Weights of a small GPT-style language model, trained from scratch on English Wikipedia: 3.54M parameters.
MLP neurons of a small language model. Each row is named by its layer, matrix (gate and up: input weights) and neuron, and shows model dimensions 32-159. Each number is 128 + 24 x the weight over its row's rms, rounded and kept within 0 to 255. Numbers have three digits each. A neuron's up and down rows have the sign that makes its largest values positive.
After each neuron's rows, "fires on" lists the tokens most often at its 100 highest values on Wikipedia text that the model never trained on.

L4.gate403:148147131096102123147107106072093120130123097171145143136122134141109078144114147131132130183199106141117142116127106105168119097110155126133156153172107108146151114200102131160108159136099140088099091119137128123116112134116159152150095135109132168095154109120140138123095108155150141085126090172130120126110122105129135136122154143101168122126105173127119156118158135089127138116143
L4.up403:128100135105127119114142144113093109108118154131137127128142103149115149129154115150097130150177143152060124128083086111144144131160105119119126109148131132134120078132089115164127123160085164103136149121145137147154164106117126121131147108133157089158155074094145120129172102121123128113127088157168095151115124112122120073158127150120080127139124132100153152114155118143137150133123
fires on: "or", "ad", "as", "os", "r"

L4.gate272:122080121120148129156100126107077103098160116098097129129124115129120132132120127098156124110122106197107173115146122127082110117107100131062145116106108144127136148160125113116130126122153140111168176124166148115071089157120114138132104118086109094089109141151115117110145116086106131137120129133097130159119098142121127080106148125162103156158115151120182136137124151109107130110135
L4.up272:130121127127128141075144151083169136096146106116166144103116111121135115134162118079117098110124155116099139146123115126138078145066151145070104139128114191120151130120093136136132089100133160096110132127129129164145104111180156155076088112133082127176102145117154137126172098173136154102135138075146140134106101100134140123111117138152126167162101096118176110110126119139160148099130
fires on: "ball", "ing", "ard", "own", "les"

L4.gate378:141123139150090139140140155091138170083142133135173125139131124124133138100176157090184113131114110097084132147149142126169170106105143153119134145117100134147144131133131144089100158085116105108141123143177058105136099089110093113135107082104107157082146124180118157126140121119117120127159140140159124111155139114127141127157132109134123099145113109144094138137159167138129108154133
L4.up378:118126138119095144126135115118115154089114170069178124104124115122122148146173131075146173150129133110124141103136116133145163155095110116149149194146111123142105125115137144100130101108144154137123109127138166114126139135160111129095148146108163133159100138075150157148132105110125103135157162100141124116110133159116155073149165086122137154144157119116087160110149162142154130146128
fires on: "ed", "ated", "end", "-", "es", "ive"

L4.gate469:135109101156109133115121135175152116142115140174109105117090146132107117117114129096084136129135190125096104157129102166143129122152115133123092145116122158097167112134146083181094116157140119110145107136110149132142173123100127084124117106127140080132078139173146086129103119087110124161128149100115080143138140136104144131114106144136120161155067175151144104130110138129121082145160
L4.up469:127112126133123162204113099141094156145104130165126091134147083138140165121161108145088151152113140143128132107117175086138155142143139127095131112148118157097130122141144152135137117159144108135123149115129112128114148089116143142113120140114080125142101120125156142156101130159130136127103170083148128112077121093133143096151105114172086126071134125129149130125101162143085106076174
fires on: "ign", "il", "ough", "l", "al"

L4.gate144:116124117106156145136145142099129191096115128081147104164099115091152115158154141110115105102133135132100143137125096084142146155126098158170126154137136131096165117126139138138112141093109086098091121144149117083122101159147136082166147118138155106082136155111162137158143108119161107119131119080116099119107142112157125113141099142137175092102138123115130105194156123088124100164125
L4.up144:162152130130188158124147092149129150090131117133125161154142138158162141135133081119124119096132078111198146142156121159135140127131107124131150182099127163135126147111093166123079085129111125144112130121135127116131119135121095112146094136138128085111109088151115128169121144124119075113147131112103120134115158134164153182121138145118125126140133117123114125130130145142127166117149
fires on: "s", "es", "ed", "ow"

L4.gate27:084132111102147135108125099126106146083129140096119144132187107132150139126127167113135107145135154121132128127128123116161142114123162119122107141116160157126121138122137172102119190129129142132099131134117117115132154111116079111130145165132128145103135098127125149123164138123086122123103190145100138079115151128133143153118106090120125165118168162066119114184169122164167149154090
L4.up27:147068152131100134122120146114159151158100140125132139129094109175112128106155112116143144129123152148112139170115124074149169043117123107115106140149130140134107123136141135100101132134156105107133102155150087133129163144139115107122110115124124110137132155109131095105101112106094138172157107113169106091144138109125115077125144089127133106126108118152143140094152142130152164110132
fires on: "ed", "ap", "ing", "ace", "ank", "ated"

L4.gate381:105144100116095101102124128109144094160120187144098137133144108172123095108097135138081106144126091172107143107114148112121132096103146129157153110109143092172110153104122144132109150122122125110104115077126121101173092155129094152118153106142131125143135120093148118101132175121101126119170148147146144090106164087104110105145092116124089140107118141158144141132127148119136088135160
L4.up381:100128135121112130139117178123124111118191143105129102168105129140100124096174138175144096131138175135150192146120137137094153107103115090141126126128125097146129140138110115158107121127112127107158155098111130164155123135116153160126135080102129093116133134168188159089127152140140115092171148142121179125094127125108137104165124108070089113096121139158160144109172110131114103075137
fires on: "o", "io", "an", "ie", "is", "ro"

L4.gate215:111155140139111141132183122126151101139117122148106165123102136138139128124186147100126177130154142164135103149174109127115133159097144094065163139139131124138142156127124086111166135142147098119146137140136146132084136096179157135104145085154137114114090146164140145098125138130148099137124112107172127110122084108104117111102139124121163122134110104153171147118078154105151132157099
L4.up215:134157117160116122130130143102133119116053118091189143121123128106177118109122187128151197161128126123162113121116147130124129147100126112112151149124109125182116110155109116097120117151103133141128100124129116115085113140137123167139131098098138119094079122149137162155118118135092104116148163086113172117124118120169134142123121123131092127119167135139103126162152095142149122137132
fires on: "N", "S", " /", "t", "m", "ed"

L4.gate114:100094127143143128129164082139106163091132130155135116133170136115127117147123114104118170114127127133118133119116115172151156096143114094161196062139120127143100102137141120134138113145162109132160124100114186143127133118147116117086147092128097131158111119076126124114173143120072131116136152133106147145125101138114088120149151157108159156151133189172145116193123138143117154115103
L4.up114:121115141146161101132090141190106139128145138169128111140165124118114131144147126121137148101126143151119127129147062114174142091118139105137149120110136144155143129147110141174111127096177165137184138153123189168137130133078130120102120103147124194104124129095090129129182139121160138132162114134132138124133168151176101147150136163166158132118136190135123143162110118117122168112126
fires on: "as", "ers", "age", "in"

L4.gate472:141097081132139113145158108161075139104091127101135159095065127136157113090133125139098134122172162142104165096108118134098173124092088127157144137132124115163090138102188139150145112146112132162102091136152087098140154147181093158120140135148140140154109144140088140136135148131084126102165118145159116130111131116110115122155160120135108117147095105135118093116168145122093115132101
L4.up472:102096129131125129155114114081067155118102132109100070088121118114129091154137139097169110135142133112142101139142096148193121133140148130068122121139135114151113095144134096123149153107141112126154143138105119117130121145143178114159117139115127116127121149097135112149125138097130126098097095121148112147163128050194091131093111120155136076108089140122112125157114139106129110130112
fires on: "ut", " Aust", "ld", "at", "ased"

L4.gate383:111137193151138103111130139143130130154125132118100096079129173118142169129113148109106128130141135109104094115121176166129123121144120094121109127131137156069154120101121109102149157138120137136092140103135159091157108128097152116125095127114156134149106072139138189108114077141088148148148187096109132146138145095115137145145122169117112149097092136137140155112188170139143107130104
L4.up383:149131142131119144129109102128105099116129119138106143131093132122137126140112153140155060111086162087089111136144119111086123169119117145091159138098119142141152120108131145122136168153107114135083100112166151128187090110104155095157113131140141164121124139086147109089100133102115163089115142070105099117125143133149136104123160134174080179106139147111141094163093158167122099077092
fires on: "ur", " all", " other", "ar", "l", "al"

L4.gate153:105092145103120125131158155145114105127103122158135077118128112131164126082143127106118127103139134119125131186103085138078130127129169145106120127101106119093110190067096138103106162131144133142096101161130149121145155115115117123093161120105042115112151125123125157123154149107102143137113122123160134088133120123137107089091132095167160134114110111101115153113135115135131109091101
L4.up153:094161141121104109091139174109186127143118089086124132091117112137150117125137078190106146115112108130106130120125114126113097118098157146121108109121125094052137111160129112104161130156117142101096158157167161150120158125049146149107089133103147124149121129128135125141113160129135117138117111131148137107116149173120159140104148116161162147101101079130122097130128117161115130120191
fires on: "it", "h", "act", "ag", "al"

L4.gate154:104149114095103139155161131128141130124168131121140094152157124128101090127168157132157167153148078153112110137088108109118132139127132102150099150117153130122174120151101095124089102115101128137144130126150111087193114108128106120144130097115115159117135121107134127118126140155109152180101137103118137135141137115140109103139105168124100176163100160120113164159107108109134123137100
L4.up154:144103149092139137136119134151155071130125110081157147144185076161149117121128133134148139134155145119123141127163109143129156137132115139130101096075110151132136144126144105094118144127112120098171109157123123143137121154135119110093104117161122131144114140126160160076102128115101124139114089106132074130129095142124106164176128155136147105146102135095118168061101135145130100118114
fires on: "ed", "v", "as", "ing", "s", "ion"

L4.gate475:101116104140120148099136076111136116137125069131127112118061151114145128144151139105161148146167157124112132133137158166123179113096144116107091105141141125097106121162087123099124205124111149129139133119146116090120137126106143113136087134149107133130174135127088105125084155055137175113150144122083143109140133125104115123078134159135104121122169133105133087147091123121117145129123
L4.up475:114110089123124095158128165129104133112093121131144109120137124138108120106121112125118082134164076128130127116126177160124146111152166087171140135124125141154100139099134133107157148107116104177111165134113103178131107147120157126114099139110093144114118117143092140121146131196046125102116114143124132107128105105135179138116120131100064144099110108100151131148150091134117094098143
fires on: "er", "ment", "ation", "ion", "ing"

L4.gate507:113108135121125103126087111106111121137127168084098149139119149112125100125144106117119109129111131130121125126148101138133102127141116127132178140148163081096062088150156071134127100128139124121101153142162150118157107117113113119115140116127078155137096109185103139094147105121125120153134135136118143136128159124117128107125122142141153179128135175150091151175148152075082112085169
L4.up507:099105133154128120113112096107149162145148152068144134122123120137166119109153117085147098154097137127124147119141120147119141121112147113111116115150090106082076085116127110127141129119165170143122134105188144091181109122120170114120101104146090145128124080129086134115090114118137108113132125149111113145073151099154086160136134067115127144130156159162140160144128150129094072123159
fires on: "ian", "e", "ish", "k", " American", "s"

L4.gate368:112190138128155139116121133088079133114102115135150141143145115142088111144151102155096124105173095101173113145131130132184149120133104085155104146187139141158149169135091153138114114145120141090154107122132143091131126149120122162159149102121160126115108170113100166127126117148091139126154137143117111143127153139107133118134162113087142101124113149165090121142124140203103078120111
L4.up368:096128120114105180125124130063092125125074094130141141157163106143028107152148076137118141134106121129134144110140092117115103115136103103163153149130130156140156126113065116143114112125116138151149136144144087161130118111145127092160133117117124125118130154131080171104126140144123164064156159129124139115103146142168150122120113161123123106128120142144124135128096130182070115117141
fires on: "e", "se", "ia", "ra", "ue", "ale"

L4.gate140:099156110116131130118100126079126136114114084147180114102107121126145177134128123127161075195117125153151148132157103139149113125146151143136144127110119130139116171111146147144094154174159161161091112089136146107155142142156176111113180133184122084134125102143137125119149120121136186108151126118111119155128193080147122151124080139127163165159104124117128129143133137130175092095095
L4.up140:103135140133127143144169122135133144087127105139161142132096111158124141142150105134126139154099150161150147113140158122098129126120097142117132104094115129116101081123135178086071111176106113134123148126129158145071099077109123142088144105108123100103151109089127123120153133197122088099110133138127120105155141103129100083120154133119093125145096130117159139106153124184159129104128
fires on: " Pr", " Br", "r", "8", "pr", "or"

L4.gate377:140127136117135101145139120154127140152093146124120111122102135126134125100123137148100137193111114167127134105133112129135152154116165109143112158160158124123150121107142122132133107122098113142053130133155129149130113122111130127107102102097113114115127116114147151103122125130129114115126121072179117098076206121112146094065101143141142152100125075128116119104155138109103111124151
L4.up377:105091138107145153142170170146128150110125125110115156152106133085143113087131127140136136125084144121137122124098098111091172104109143095132118164157152133132159092159112140165085141117125107142140133103110085123147115117154113127156091109136114113135083138147140157164088121104089076110122107146104095156120159144172140143099124173175121116151090113153114102136125148145147087073167
fires on: "ing", "ed", "s", "ow"

L4.gate307:103128173106125141166127160139141100123139167102168128129139151155140136093090142131130114117113117138119131137137134147150118099140114133121190143147132132138076122128080101137072158149164140131080158117171121068166117141107100153071140138168128157087162113154119160099149098157137097094120147104079152121128126108122118142125138147108142150150172145101111100120132175124092107105154
L4.up307:130092120094091132129121148153097129099174159130122117144122136095134118132150159150116136140058119117161105097136125131125128107146117133099128084127128076075152114139129127148117083145105123086143141112125119126121173103120133162148119179156120127146125101155111131138155090101127106141143104171123076132125130160098131196150135148151160145130151108122111115157108160078120099074115
fires on: " other", "an", "ous", "ale", "ian", "k"

L4.gate297:118165097135102098167126113085144148131145157110133125155132082130170105145145135161174163133154130136109119100126103138097095137133074117171122096075103125161127108113089145116128083128113162110138118133164078143157143140138139154118124104154109126112130129140140119088125117155180160161102141141104152096145126113132165150161141119145072142112147129114084106140128121133099122149156
L4.up297:116158125159162152159139112166094134119117107091126126113147114112105139162117143125121068164104119097123088131127137115101107090149130154146119087123137103117134149122102120085162083166122157133109154149155177126149105105128108119132085149174142154108125146104118121139082134128136105153115145160154136141133131156104138112123129157130116135145132083072141120143177169162147152154132
fires on: "el", "0", "97", "000", "eb", "98"

L4.gate290:138139067106141099118138139141100124139134125087132130137121136152128102119135108095140105149152153102118143141146163142125069101192157145086158083152097108108121163142147117145128169173120142124115212108120176117143119140111068119112155107121139122078119129086092156122104130142119156107113165084129149118118134131136130072145097144135124146118157104142130132109152149162123126103123
L4.up290:120135132117122121152111128129133120128154155087139154158143131125116125123148119131104146162109137135124098098134152132131063124157121154118130117156152099116157167117118138160099174123099089134112147100119173114142141114095081092079160127097128160113178099132127139099085122132131136094164145141124128081111124120138113086130123168123096123101183116153122108097139172124157120120127
fires on: "an", "ie", "y", "iam", "t", "el"

L4.gate264:097101101095120102158137142130082101166129116147110148152113132107118139126126112143174124079101163148137158136129144155131071129170153122102151145140111137144138158147150110152106179131167145099127151074134134156135136123116094134109155103106170124136119139126134155154115105165097094132158138097156164103125146104135100140100138183111135140122149126160131157165126138197117135140115
L4.up264:123136112083101131108128147115126115104113203116131151128096166137148120135152132132135119111122106116179119117176164136182144115153135145127153155151145105084116155166140130135119125093090138130135098138163165056114155081167153073122134117139124097139123123117112131131140136150147129092131182138134074109115101127128137114123113164136146172128123098140127146091163161121143111103094
fires on: "t", "er", "e", "h", "an", "in"

L4.gate404:173111148088153113177170161118137147141119120160136093123168121118118169127163142091136107111144119127146128113148110139142135153144141091094115183127142161167143158108098171096119138119084110123122132130114115138124148158123125105129147104131157124087135162141154092143110128114117120081146146150129149157129166128170102164127173162114153129113109127107096117150165088150153082128125
L4.up404:122172138119162125118119104171141137122120119117157108144101108151102123129124119144107107105120140118132169126147143119098116119153153122102175189101130167101097130135104127137109135128097141097114107133087106091109122117160103088144118135117101143106106104106183117176141088167146124119114134133105115138095153148118137128106182137077132120132114135154151134136107101137165131131129
fires on: "es", "s", "ell", "ate", "ind"

L4.gate325:138124141123131116159126114154145150114143139126151129128135122103114085170164135128139178151136103146188146139144124102127129136116110096170132150158088154136141132121134125131163142197129064132140116122113162129131119156122122144093158117125133118097125173155130144170148120199105128115081155084141112133193151141143141064158145119112153128113149145114110154134123106148083149154135
L4.up325:105161150134107105109166178111158155134129145108128146121155180122151144167109166110149152133109155152065129115146099111129100138131108142123143177141130148162112127117100131106141143128113080152134103140127152142088098143130169192116135101111105098108169112101138113116135093132118133149143154119107129118108116120176183150157154123183116140108097104099159125132128114114125146142122
fires on: "s", "g", "ac", "r", "om", "8"

L4.gate231:135173126129144136157143122156163110139096131113124106105127119142127100143109117135166112134109090136121118142140158138119119130135148116128129146121108133137118123152151166146128076146103100149143110158167121140136151095154103131145098143135136127182100117149139094145156189139122136189150112113116099121090120184138091137133168129189156090143101144126149121112177153148200143117160
L4.up231:095122111097160168140126088158139091162089121092130134165106138090114092143092100102151109114125116131150100163139103133129097114141162155139130134149107121137113153104146135155118120072141143175127137086126112116102121170105159110150133149123089116122122105098149151118115125134083152175136100138134141127141114142155089135140144161154129125110144147129104114125135112147123072115193
fires on: "ig", " of", " the", "ol", "in"

L4.gate60:166135141123098117161121134135142109141129140135139126177148127126129122110112134166113157104207124131147108179160133143114114134106165111080205161107075148128096153168125102127128121086111192092126123110129125100098136109142153172131152131163130165093129124130130116135100117100099073152125147152134130115134097165095148119154122155160152079145130165113140127129112098149130095146146
L4.up60:139134130124126139148156132159097130158157148153166156131155174110129129146125151128143129110127118131103103136193151099096118100152144111137179134095143168114129135167156182141104151110121127114123102153093137131118099105151165148131186124136131119142115127142152098146157178124152133093125138116157147135149216083140153171128109123097141145124112106105121145104083109094146105122122
fires on: " (", "'"

L4.gate92:107145179105134125138132180117153117110126147106138120111171132123141128114146100128137122196174161154158115131140116124106093130146157093178125130103066118156107122101147112124147107138152101108144104105167140104140127157145151078106162146115126150142126134112099133161147175130158118107168131148143146146122138127161115137170084135126175154106142150089127103142120132090094160109119
L4.up92:089133171122132097144142077121164134143094155132140143162142090109166121112136104169123141081117136161124161135109115129133091186082142133135097094134104135075098118180121078089133102127142122152104083130114133115117131144131132152108153134179112143112143157112139145129156149130141119140167090131115152149131129113129134134084119110155170157147141136157113143095063128131096121125137
fires on: "um", "em", "ol", "as", "v"

L4.gate245:130120117125137170137127123131157112137176135102151088152079121094103117142144110116129150115134169093154131082132129171140143123146123130096099118144148096130119114157104096109167141134127125174172123114106107070141105166104096117132123122132153161144165109109085119108130105100126141149129113137151094088130140118145110127122134132133127113129092116126125085168174112161218098120143
L4.up245:139092078126114082144105106113128131168141121074115119137107118138123140161158122092088148073136137165125140084126114152161129111129139088134117137115197124140074102102131110122135135123102119146166127132134117143111143149176131119145141086125134127177126134124126136156126140095136110163161123148139114141138117082131094128160134090118154108132154139174103127127172136146095144134105
fires on: "in", "at", "ut", "ind", "iz", "ect"

L4.gate422:145152132114145156101160095133107145114173140154164142152132077090146117106127094169147087136099120155090121133144114126148109164140131136155078101116170126162164124132101103146110123137127129149165140146165158134125126131122152091134169113093127118138145151137137113122127137112137119154137106096105155118171131136147114103128165155129155129151111101146133138100125120153121090142105
L4.up422:131102085087105150171115088089121163144126153127132136129107154166167112088132122108121165182126135130161081121101131169115096136119106151130188112140083127136113092150147142142177134165122112136156162162110119134136105147116146125124108141138138129124118134153103166106147169163114166114099125152109127140152110091161105136124142165135085104150172106127145083152153135102134134136143
fires on: ",", "et"

L4.gate372:110153140124143126147129100151132104115132108105117128162137117066119131126158130169103118114132113099169097091157128123135101181081112105121140103150156168117154111131118109139135149148150139096151133143164142112114146130135149144133194115181096123115106150138128102140121128156102152137135090102107133137179109147163164123135132126160131145140097164125105102141109148081139153103137
L4.up372:119124177154134150126140085147105141118115132153095141112110160138115095118158148123132091163113085146161143150117089097137160154125139149119144129106094115152121104111141116111146149123168119107120137126146108095160164151131160135064101118095083128117112127112122152153084122139125134124148098091133128173173127137136101132103132076148129098133126169127148147128140098129152104139135
fires on: " m", "'", "m", "t"

L4.gate337:143169094137140145134142117107152135146129128059183126139109112156125125118148155100125137091122111152115115096137132118147122152089091122118088084137149114121134133130130121136141121108119173139146134125172131131107140131124143126111130129080132099150165099149121072133091097129120175153109164136114121112108089209074096113126140118181122078141103111137137075130104151137126122113141
L4.up337:126150086151158103107108111096128130127138133085167108098138140142116136136058165133075125123109116115101115122098149139127164130097107146120072113118116131114126114136108115115119162125138102172108101157133122171102141112095126111140138115169154093135145108150161110155126158137113119122175152090125123097142116113111105165119159153175095145130120148087111106109157143151144182114143
fires on: "f", "it", "\n\n", "ir", "in"

L4.gate401:133125105123121123139149117188132154127126144109163126114137146124113108118131105154122131127149113134141109094124164122102111170155080108121110111133161106111142184145134189125178095161109182123119118153156120157169144087154138133137179147141158170129105078122137150119110154142089141121132128095110138128119097185148136058142151168107139077109117120137113174133138141127145074111093
L4.up401:161174107116164100149144147159139128153117121135172115122146161150102126087118151111130099133159147109130118130162143100111117107174128111144158115117112135104173130140127139116151135110147130155137124120165099115111128107164122143120115161111133118127117161099107103121124145178132110117106148158168126098087156152123111080097159137158123058117143148138107182139092108153153069138102
fires on: " R", "R", "ra"

L4.gate478:119101118129101138105142143131111132161110166106125160156129122099158121148113114095133161145137095171116151154117127091145105095097112136066138132102137134116151144174103110136170145122085130138102122141094105192131090125162138111136124119170127136134090128145147087108093141120185116167134100156134109132130110155093156128129097156161132128142114109139113128122124152147160101162111
L4.up478:140157177138143143096151083089104148123099117106085143155116145138111092171126143112099127111128118106161135094146115099083151102064109163112117135082155085132110113118152121128116127110118094129122091139157157162136141108158112115113126138129072120167081128129112162104170135115147125112103131127141116112134123114141122114115130129105127072145127110155122123137132104100133085103124
fires on: " (", "ar"

L4.gate7:116099143190113129143144138140157155117100155102105133101117144111110110122138150144143097137165129139118162195145100115125189147135128162146164149174132132109148068107107114126101141123158152109107098109143145112129138151160134137147194152151103133132137165142133120125122174163130096153131140150113134164139092112157146131143122150161151118108145135127179108142103103112112138159119
L4.up7:077112122156161139130153088111164124112130145128067141121074117163112150132111139130144121118163155081165136127108101120120164157127121114137143136125157100140132164093145127115139161167120133122090074151169133143119121137162108138136126116112093110165118162164101124113133177103135123134120121122081132111110166094110109105130106158137127135095115156100188123109104114129111115122174
fires on: "ur", "'", "ro", "ill", "m", "aw"

L4.gate178:177084132123139153163167108132142122163143124109150096135164140110173109131139158118091131134107131125118154134101095132145105148123102168112131116157147143138119151134141100099132147127125124101100132112100074160109156101124098149100122112146090109117070082137107171150133115131116079096141160162105134160197068124158127157139110138134127138139110113115118101129164146130157084170167
L4.up178:091132151081124137134148148135109157114128112111122121125115123123114145171148099119119065136158146154081130108139142121107094139138148122111078146131125164131142137126197152121154130099086101124122108104130115166089149134115114128128149123146081110101086149128123122164168163133123124117114091128128162154088118095165151169114137115155125155149076064170141133089136117115114140089121
fires on: "er", "oc", "ing", "ut", "ar", "ad"

L4.gate426:140092096115143149111151145132115181112110136113084100208125130124155125141146131136116187117138135120130086141171093130109181100110113164118150151124126125150167137124117142135160125137123115137090135128196110112124158092147125128130185112119076133118123106137104155152077133145131124158129108135137131099127141135152127167127136170156158130090152099118103136116168123120140126121165
L4.up426:119089133121191137162146118161139105135118133167120152147155102113115131148099117119109102108123094102139105124143125140128144127123109117125147115092135114158153141145144176115175136157084129151087134109138141159107112084106103125145133157129075100052110121135133150143068157157119104143120141098110104134116093190173141175147129164158144158115150109118137104103136156124105098176117
fires on: "ed", "s", "id", "ing", "k"

L4.gate239:114095153099142123121107100086148189155149134124151105147118122130159109136107131133160121131134094121138116107077115101097135122132123094143078114160109116111114132082119116125102124107164166095145107117148097131177139103111117135125159082137116143101127105148144163196147119117121145126091106134118145116104113097148164162124122113113160128133128099118124173128140125185172142103097
L4.up239:138136121121116155120125144138131137118147139110112103135170138125159156147141132133136139140139130176120106122186115160112158107097118130109114107082158128165096075103157131135116081113122159129099097155131118099135129127118126158118129131144144128147118160110102159159125095165132119153138140098124115130107120122134134142125177106140128114140107124111135110107124143145112120144160
fires on: "ed", "end", "t", "ied"

L4.gate16:120144152148136119079150126135142110115119146145137083158129151118117178126103101157102136107102164122124136155140099137122147139160155111090120135147119168086134130128120117090104168124095109174095166131152148081101137141130118097095123098133162152107129129091126148135136152159129138164088154101181107115158093168155139122153130153120141124127127134117137161146129137154137117154145
L4.up16:108156142130108145112131153115129097089122100102107096146167148108109141136153100087132149178113129118116120135081133128124086144123157146126127108122143153169115135131157098152077117126136143084148133105187139123072130136127152089143107126125084117096140105133142181077103139072110105089127102167142117151152124155142142119090125146096103102167114115135102149118129132100092111112116
fires on: ".", "st", "d", "id", "end"

L4.gate234:143151131090112120122149111115137146099112088132120110149140167079094157038139129137140112093125087119081147083139087139124100141113137140106115113080144095132099135160112100086083146169091116098121129126128128166155113118115132114162143108119122143108161129129120145129115172107128188149118154134138136112154094142123104073098132136118122151152149098159085093130100121127130091143143
L4.up234:104163109136164087141141086116093104142136118170099168129147093108121111123112146090136098131138154158100121122088133114124091158152141151179069088141127147187088117138125150100108101137109129122108122129091102128125133115120104089133084079091145096138112132115107096138157141113134111120113120155123135173099075132137103183095132130122125120129149149147094102075139080141103119117104
fires on: " Ph", "ch", "V", "h", "opul"

L4.gate473:141127125133149175138097120095094183132169133116122149139148129141163115086147121083102097128178109091152117115108150117113125099125075104142140159116159122116107099145144156107147159128100134097129100158164124103098140102168154156100110110149132124170116135116140155090133106114179129159137127067108141091132097100140175127158126149131117136154161137170133109116127123110145109185098
L4.up473:106118161100091155147110084117129154123124134142124099149163107113116164125102131119127101124134136154117089113113123130078097155107103103100172088121151103131080115131173180124132134143129063191094110156136178155137056147164118144135142132139149148179090111149154106144152114120177123092138123142138127111122108085110140140129150116083127146107143125144115111130129133146113145176124
fires on: " ("

L4.gate500:125141153128154130130119168106122133145145126133113119122115094109129095136148138155115109176143123108117151107106161118158152110095127118137133143131150203108199104116134143107134080128101164096156110145140089140155119134084154148114100101079113138111133144104167107144112154096146107167108153107114090111160122116119091157135139165142130142164134144102123145113112117155065136146144
L4.up500:128137115176123149129167139138119152101123158143139126115117115143137141131159126157089104135116167115129148162096093127138102131125108156136121154122107136115176131133124068082113104103124161100090102116139103116133137184162128107107117093130143137104140133108186166132095157145136101122127114112109117152144148116098102141138125148133157163104138127134074152141153111148144124146157
fires on: "z", "s", "az", "os", "as", "od"

L4.gate277:149117148148161136105150139123106095094115109126094059092131121103110151104110162147132126168151120143109120162173142096116090101146116091160115126128094137141129101127162148170147165105105090151121083129125134117126124130157156137122129130127112126105151149146143096132091114119159161169132145123106132110120141101141135086136073110072109175141121135087104145134155144153175162112142
L4.up277:130109131120146134090144146166178078088108161138128097142137142128156121131081117110111150133124138108170101107140100148131116096167106090127165148112143138150138126106149147111138092151127147127122109126121195114087116131122154160140147113134106122086082097131150119124114143131143099147154119125092092152092142124138138148122104139106114151156059139141111170101093131125102085164121
fires on: ";", "ol", "ag", "g", "s", "el"

L4.gate194:173159122128094135098139142130132120076129160097129141162119092117108157087135111123141132153134138117133140123095115108139136120103121144152127124123149089098165078131093174091087124099124151124105129138146107082121122103122125093142122123115137164128120154121075112104158160134084073127133096123176156110112093117146101158094145164115130097128091116117107111063144151115125115107148
L4.up194:126164132108120149108133176139121083119076133109135110104177146156084138152091121119105132133094136126103052114134152084121080134112137155145127126112119117146109098118122152142138151118164143099111151127143111099154087130123152120134091166115162115156113134111155169133102159100149112126131160156145133093166122151083108136109174142155125158156123098098146154082095141133123114152131
fires on: "w", "d", "st", "und", " w", "ud"

L4.gate133:138139086102116132079160116084155124155132121111137121127127148135128117137151148079122143163177119154118139101089123153178085139132121117142168121137143136079166098091088136147096138128137091136126148112125128124103117097109147131141120103141135151130122126129148110128139111125122107129212115126129159146140118113110140110201140178132151153125154144135170085117145120122137131087114
L4.up133:146188161123130151100112057120129105123128138103168130148113153133112136119167102140105153140118095124169132113171134127106137103133124119121152104148093151136126143149152127113109119129161098099098147090116157131160116089111115088149131120135086145121080120109144156104142117117145146145143153079191095109126110149126117117136115145107099150086075106132157134167126142142151123119144
fires on: "el", "o", "io", "ro", "l", "al"

L4.gate481:138157163122145106101151148099130108152110159109149159111164147106119108115164116112105147146153113154111174114127098142111114149138112134107125112120138156120131129178105129148122069128097119150115103133124143115078176139125137076115126106133127137131176125126103169178136158148145117124155162133163165133124107124134163107089143112117107128126136132152126066107119087130103147147128
L4.up481:131132136116149103186162153129105116121083117097130151116135093130101147149137118108139115143120170136117118118170132129102093103151159145130153165148147136136152146119091116141108135145123123121174142116101112155118121082146151111134147114131179137155158138133135132129118124095132149068119135174118085108116118145161152188154119116120143121162151135144140124125147134127147147133107
fires on: "ly", "ten", "ely", "es", "en", " also"